From a checkpoint of a small transformer trained on Wikipedia.
Size: width 448, 7 heads of 64 (1 for keys and values), MLP 1792 ReLU.
Training: a variant of Muon for these matrices, 1180M tokens, 4502 steps.
MLP neurons of a small language model. Each row is named by its layer, matrix (up: input weights; down: output weights) and neuron, and shows model dimensions 48-143. Each number is 50 + 12 x the weight over its row's rms, rounded and kept within 0 to 99.
Before each neuron's rows is what it responds to, as a language model described it from the Wikipedia text at the highest values.

Description: Rank and order words such as first, second, top, best, and the ordinal suffixes -th, -rd, -st, -est, as in 3rd, 373rd, tallest, top 10.
L2.up791:76 32 52 72 52 72 38 43 46 45 47 45 64 55 40 31 67 60 62 40 55 46 31 32 51 58 57 54 65 61 44 38 38 42 45 48 29 37 56 56 41 58 42 63 36 35 52 57 58 49 41 56 49 80 61 53 72 76 62 36 48 32 50 52 43 59 38 29 48 39 42 49 58 37 55 74 43 38 45 52 47 60 30 61 44 59 75 75 54 39 32 46 78 50 38 48
L2.down791:43 41 39 49 63 38 48 43 57 45 41 40 45 46 67 53 52 47 59 40 41 40 52 36 49 68 67 48 53 33 53 58 62 59 77 68 70 59 51 40 52 60 66 61 62 73 55 48 70 32 45 47 45 51 66 53 53 66 47 29 26 61 50 63 39 51 15 47 42 54 67 58 47 43 40 54 52 41 42 52 48 43 32 35 59 58 52 58 43 63 51 59 49 55 54 44

Description: Ordinal suffixes and ordinal words such as fourth, 1st, 8th, second, third, often in sports rounds, rankings and placings, plus some table-row pipes.
L3.up1146:33 57 87 55 68 53 51 42 63 51 58 55 29 54 44 49 67 55 37 47 43 50 59 47 74 69 63 44 55 40 41 47 34 64 78 48 45 27 67 40 48 40 58 56 52 31 45 58 49 46 44 57 55 77 32 35 48 48 56 17 50 57 67 51 51 59 41 52 42 41 46 40 87 59 59 71 64 32 52 61 48 54 63 54 49 66 52 61 66 57 37 57 47 57 37 53
L3.down1146:60 56 64 51 62 33 54 64 52 43 51 37 40 38 48 61 44 24 76 42 64 44 46 49 38 54 58 60 45 41 68 60 31 52 48 65 38 53 52 53 31 46 49 52 37 35 57 37 61 52 38 41 49 39 25 35 34 42 54 41 51 50 50 29 49 50 35 44 43 57 54 64 47 54 34 56 58 61 51 41 43 69 44 39 53 58 34 46 51 53 58 44 55 66 37 60

Description: Last token of a multi-word or split connective or preposition before new content, e.g. such as, Moreover, Unlike, at least, for example.
L3.up136:43 60 43 53 50 45 61 65 42 54 58 86 45 60 63 44 34 55 15 46 55 37 46 59 39 61 48 48 64 54 75 46 30 44 47 45 57 49 42 64 29 48 46 64 41 51 42 48 56 46 52 27 37 51 41 63 48 70 52 39 33 54 67 27 63 63 21 47 39 40 55 53 52 43 39 52 60 51 48 33 31 34 32 53 49 65 75 41 48 65 31 39 53 33 58 49
L3.down136:37 51 67 47 39 41 57 42 48 21 56 48 46 32 22 45 51 63 35 80 43 46 42 50 48 55 52 52 51 34 54 69 50 66 48 35 77 39 40 60 50 66 30 45 45 58 46 62 55 34 28 30 38 57 45 53 64 30 38 48 61 53 52 52 54 66 41 49 47 61 54 39 50 66 44 68 53 46 44 58 42 53 40 44 53 52 24 72 64 47 32 46 56 50 33 56

Description: Final word pieces that complete an adjective (-ive, -ical, -ional, -ful, -ent), often before -ly, e.g. impulsive, practical, occasional(ly), direct(ly).
L3.up898:47 35 59 54 74 50 56 38 51 63 53 41 35 65 49 62 50 61 68 50 54 60 45 30 52 49 55 55 25 46 59 78 63 62 48 73 66 61 58 65 39 59 54 51 53 70 42 68 48 35 54 39 83 60 62 37 18 64 47 40 52 46 51 58 29 55 51 36 65 20 44 43 64 32 64 55 54 50 41 37 62 51 65 68 40 58 30 32 48 66 77 45 49 55 32 54
L3.down898:45 34 48 44 34 47 48 56 56 30 37 47 37 58 42 75 52 37 68 49 73 38 43 62 52 58 61 49 38 54 66 62 64 67 60 45 68 63 61 58 33 50 32 57 71 70 75 53 58 58 44 24 44 51 82 63 50 55 55 34 35 64 72 51 47 70 56 40 31 46 22 62 42 33 63 56 64 58 49 43 35 58 43 64 37 53 31 50 62 64 70 40 51 62 35 56

Description: Word-final suffixes that complete a split word, chiefly superlative -est (earliest, longest, simplest), also -ic, -ent, -estern, and dashes in number ranges.
L2.up354:63 43 47 60 46 63 38 37 67 31 60 46 41 54 46 55 53 45 57 74 58 55 47 35 57 46 64 65 26 47 67 44 55 53 56 39 46 68 40 58 32 57 44 45 26 49 61 66 57 32 38 35 59 52 70 56 47 46 72 54 49 56 27 70 52 47 69 49 33 59 58 42 50 38 76 50 38 61 51 49 75 58 53 36 48 49 53 45 52 60 32 41 39 40 42 49
L2.down354:56 42 41 51 68 67 56 40 72 57 56 49 57 40 43 57 59 39 43 36 49 52 42 36 59 43 36 42 61 67 51 53 69 16 65 44 56 37 51 54 65 55 46 36 55 32 59 60 58 49 70 23 40 50 62 63 46 61 65 45 42 46 62 89 33 43 54 52 44 43 37 56 34 44 39 57 47 47 55 56 55 47 39 52 35 54 38 70 48 57 60 61 38 80 50 54

Description: Ordinal numbers and suffixes (th, rd, nd, st) and words like first, second, sole, main, former after is/was/became describing rank or position.
L4.up1217:37 60 22 55 66 57 57 41 39 56 68 49 45 63 50 72 47 31 35 43 45 47 50 50 32 68 48 45 33 23 56 66 48 51 26 60 58 42 33 63 41 54 35 45 65 65 46 49 64 62 79 46 50 56 57 67 36 51 48 41 34 71 41 59 69 68 49 41 57 28 61 55 63 36 42 34 60 45 46 00 48 65 53 47 49 57 38 52 52 50 64 40 69 35 55 47
L4.down1217:47 38 53 66 50 38 30 48 47 47 34 75 64 39 60 36 57 41 43 45 72 62 50 27 37 45 47 55 56 61 52 62 56 62 46 52 44 37 53 48 44 43 53 49 52 54 39 45 57 58 45 52 36 42 48 53 63 55 35 68 55 17 36 72 60 70 53 80 32 54 56 54 52 52 67 55 41 41 23 38 62 48 53 73 27 48 52 72 67 47 46 42 34 73 47 46

Description: Sentence-initial prepositions and subordinators that set time or condition, often split word pieces, e.g. Since, Before, During, Despite, In, mid-sentence since.
L2.up908:29 52 57 58 44 52 78 45 54 37 51 43 54 43 59 54 45 49 23 53 57 46 51 75 63 55 53 59 41 46 61 43 29 49 48 47 77 58 59 49 49 76 40 40 68 41 57 64 48 43 45 47 63 54 34 41 58 52 49 43 44 48 41 41 64 37 28 62 34 56 65 62 72 49 54 54 46 35 51 43 52 53 34 55 41 41 81 39 50 65 52 39 29 42 51 36
L2.down908:36 70 30 46 57 47 48 44 52 35 43 33 73 37 33 43 47 48 45 49 63 40 53 66 71 38 52 53 24 51 52 35 54 45 50 44 57 55 36 50 35 54 50 48 59 53 43 60 66 69 54 50 61 47 63 66 52 58 36 65 54 53 53 43 61 46 55 52 27 44 37 62 67 60 47 48 48 43 46 45 42 31 46 50 48 71 53 21 47 49 43 42 35 34 61 48

Description: Predictable mid-word or mid-phrase tokens in templated text such as census stats, infoboxes and star or chemistry data, e.g. sex r-at-io, median income of $, S-M-ILES, year-end.
L3.up1293:52 40 59 66 47 39 26 32 77 41 47 55 39 52 31 43 40 43 63 35 64 50 48 42 45 31 36 68 50 60 72 55 51 47 44 56 43 51 46 53 54 75 55 64 23 27 46 35 40 45 45 67 51 55 61 47 47 80 54 49 66 52 55 46 55 39 75 42 41 40 38 39 51 51 47 57 52 38 31 52 59 51 61 61 35 33 79 45 56 50 53 80 48 61 74 50
L3.down1293:60 47 48 63 52 41 38 59 67 26 36 52 45 47 42 42 36 51 62 65 57 45 54 34 36 63 53 44 39 42 73 43 60 36 55 35 51 28 63 45 49 55 64 44 35 53 35 60 52 57 40 50 38 48 47 49 76 44 77 31 45 54 43 64 35 45 44 66 60 25 45 59 47 42 37 48 38 51 60 48 51 34 58 50 48 52 55 49 55 41 36 59 44 37 44 68

Description: Mostly number and ordinal words or their final pieces in counts and durations (twent-y, th-ird, Sev-en, ten years, third place), plus scattered mid-word fragments such as ac, ach, ov.
L4.up1718:24 53 51 65 47 51 51 53 41 59 22 28 49 27 48 66 44 28 61 55 52 45 67 55 36 49 63 49 33 59 66 58 27 63 30 38 63 60 64 01 65 42 50 47 53 48 42 58 45 55 66 44 32 87 38 68 23 45 61 37 52 54 28 68 44 48 42 51 34 66 32 48 65 60 43 51 61 33 48 62 51 44 38 38 53 28 49 45 68 32 51 48 41 51 57 51
L4.down1718:62 63 60 38 52 61 46 35 59 53 44 49 52 42 64 35 71 27 44 53 62 38 47 59 52 40 66 42 41 48 64 42 63 75 55 57 58 37 48 47 51 74 46 54 35 57 51 49 67 50 62 40 55 34 50 54 46 24 56 59 61 44 44 64 53 45 39 56 56 42 64 53 43 53 39 26 42 39 32 61 50 61 48 36 69 49 33 53 76 61 35 47 40 50 21 62

Description: Interior word-piece tokens that continue an already-started word, e.g. the b in tur-b-ine, N in GNIS, on in Tor-on-to.
L4.up191:42 44 40 40 51 66 53 55 56 67 33 46 33 50 38 55 62 50 44 46 55 51 48 61 61 21 56 46 49 51 51 37 49 38 55 60 43 60 59 66 40 32 47 61 33 25 29 45 66 43 58 45 58 41 51 55 66 67 60 59 58 68 47 43 63 38 68 42 32 57 38 42 50 47 38 40 60 61 42 30 77 64 56 51 72 54 58 47 55 42 54 40 27 72 45 62
L4.down191:59 67 49 57 72 52 49 58 53 33 39 60 53 50 56 51 37 58 43 46 38 45 38 29 26 45 45 45 60 50 57 53 55 55 79 49 52 77 50 68 72 67 57 53 41 49 68 53 67 53 41 50 51 33 46 82 48 26 31 45 49 40 38 67 59 51 32 69 82 28 56 54 48 65 30 47 49 42 61 52 59 55 45 48 49 38 55 49 36 28 29 57 64 58 40 61

Description: Final word piece (ed, ing, ic, al, ary, id) completing an adjective or participle before its noun, e.g. estranged girlfriend, communal protection, mid-1850s.
L4.up1040:47 47 71 44 47 57 53 64 48 47 25 54 69 49 47 49 46 56 61 77 44 59 44 62 61 80 67 30 25 65 38 40 54 54 46 85 47 38 34 62 48 67 76 58 64 46 61 33 39 53 55 39 47 56 56 40 49 39 66 49 68 54 74 60 55 61 50 31 51 12 48 49 66 37 53 50 68 64 56 59 71 48 52 50 77 51 55 39 51 63 37 49 46 44 63 63
L4.down1040:76 56 44 46 43 72 42 36 45 61 56 36 41 44 54 56 70 61 70 22 56 43 41 38 50 33 59 42 52 42 54 57 47 33 58 30 66 49 80 57 63 02 36 46 45 50 36 52 64 52 50 42 58 48 59 38 55 73 71 55 52 35 44 72 52 68 43 46 64 55 69 58 37 36 60 51 49 56 48 31 38 24 49 42 44 45 43 64 55 40 68 40 57 55 41 34

Description: Short letter pieces (f, y, ra, b, ph) inside words split oddly after a one- or two-letter start, e.g. le-w-dness, Re-f., l-y-rics, St-ra-ße.
L2.up1002:58 49 49 39 50 54 59 33 47 79 49 35 66 15 25 31 37 85 12 48 43 47 51 59 33 35 54 52 25 48 42 47 60 61 79 45 51 66 41 58 39 32 50 29 54 61 39 38 58 52 37 59 50 64 60 51 51 68 42 46 49 41 53 48 54 35 44 34 44 48 41 46 42 51 45 46 64 54 63 59 42 49 32 45 48 53 42 48 53 59 56 44 54 52 39 64
L2.down1002:60 62 43 46 50 49 44 62 29 52 36 64 16 59 30 55 57 33 36 45 44 42 53 32 50 44 50 55 58 43 58 28 75 63 52 52 46 37 34 47 41 68 37 44 47 57 40 57 57 62 29 51 47 63 46 60 60 33 22 56 47 41 47 44 71 69 73 43 38 59 49 54 64 38 46 61 65 48 30 35 45 48 44 50 46 51 45 62 77 52 65 65 45 35 32 47

Description: Ordinal numbers and sequence words, including suffix pieces like st, th, ond: 1st place, second round, first term, next, later, finally.
L2.up82:58 43 48 69 62 53 58 52 49 57 51 57 45 44 47 37 61 62 44 54 61 56 41 68 58 43 49 56 71 46 48 54 53 43 66 48 52 54 59 38 39 43 37 34 10 49 46 55 47 41 36 38 50 38 50 26 42 43 67 52 53 45 51 70 50 37 38 67 51 51 56 53 56 57 59 41 53 49 43 40 30 30 63 45 46 44 61 44 57 59 35 50 30 20 69 45
L2.down82:50 46 58 51 59 67 74 44 49 61 46 27 51 43 40 53 79 45 49 38 60 51 47 66 69 36 74 62 57 43 64 49 47 32 35 54 47 44 53 55 46 45 48 31 68 56 50 49 52 64 43 37 51 51 60 36 62 76 50 36 53 31 54 51 45 56 57 61 48 50 43 44 44 48 41 56 49 64 51 33 51 54 30 42 37 34 37 58 61 45 50 53 42 52 53 58

Description: Articles, intensifiers and superlative openers after linking verbs (is, became, remained), introducing a predicate description, e.g. "was the", "one of the", "highly".
L3.up1750:54 69 41 42 41 53 45 56 43 30 58 55 63 78 51 38 71 54 53 50 63 68 54 45 68 66 49 44 63 44 35 71 34 29 50 46 58 67 49 55 42 43 46 66 48 51 57 53 42 62 23 67 37 51 41 58 48 35 70 42 45 50 49 51 36 57 48 50 56 62 52 40 42 37 57 47 61 62 57 36 56 52 43 57 34 24 54 46 70 55 46 50 45 45 39 52
L3.down1750:42 46 52 57 50 42 50 65 46 43 69 62 70 56 69 41 64 35 59 59 50 47 43 38 43 52 38 52 51 37 60 66 46 51 67 49 37 74 52 66 47 37 67 56 37 52 37 52 33 52 50 54 36 55 50 62 56 46 35 41 74 49 40 51 64 47 69 41 42 41 62 75 51 42 44 53 68 28 68 61 55 55 40 57 40 57 32 43 55 52 53 53 61 44 59 31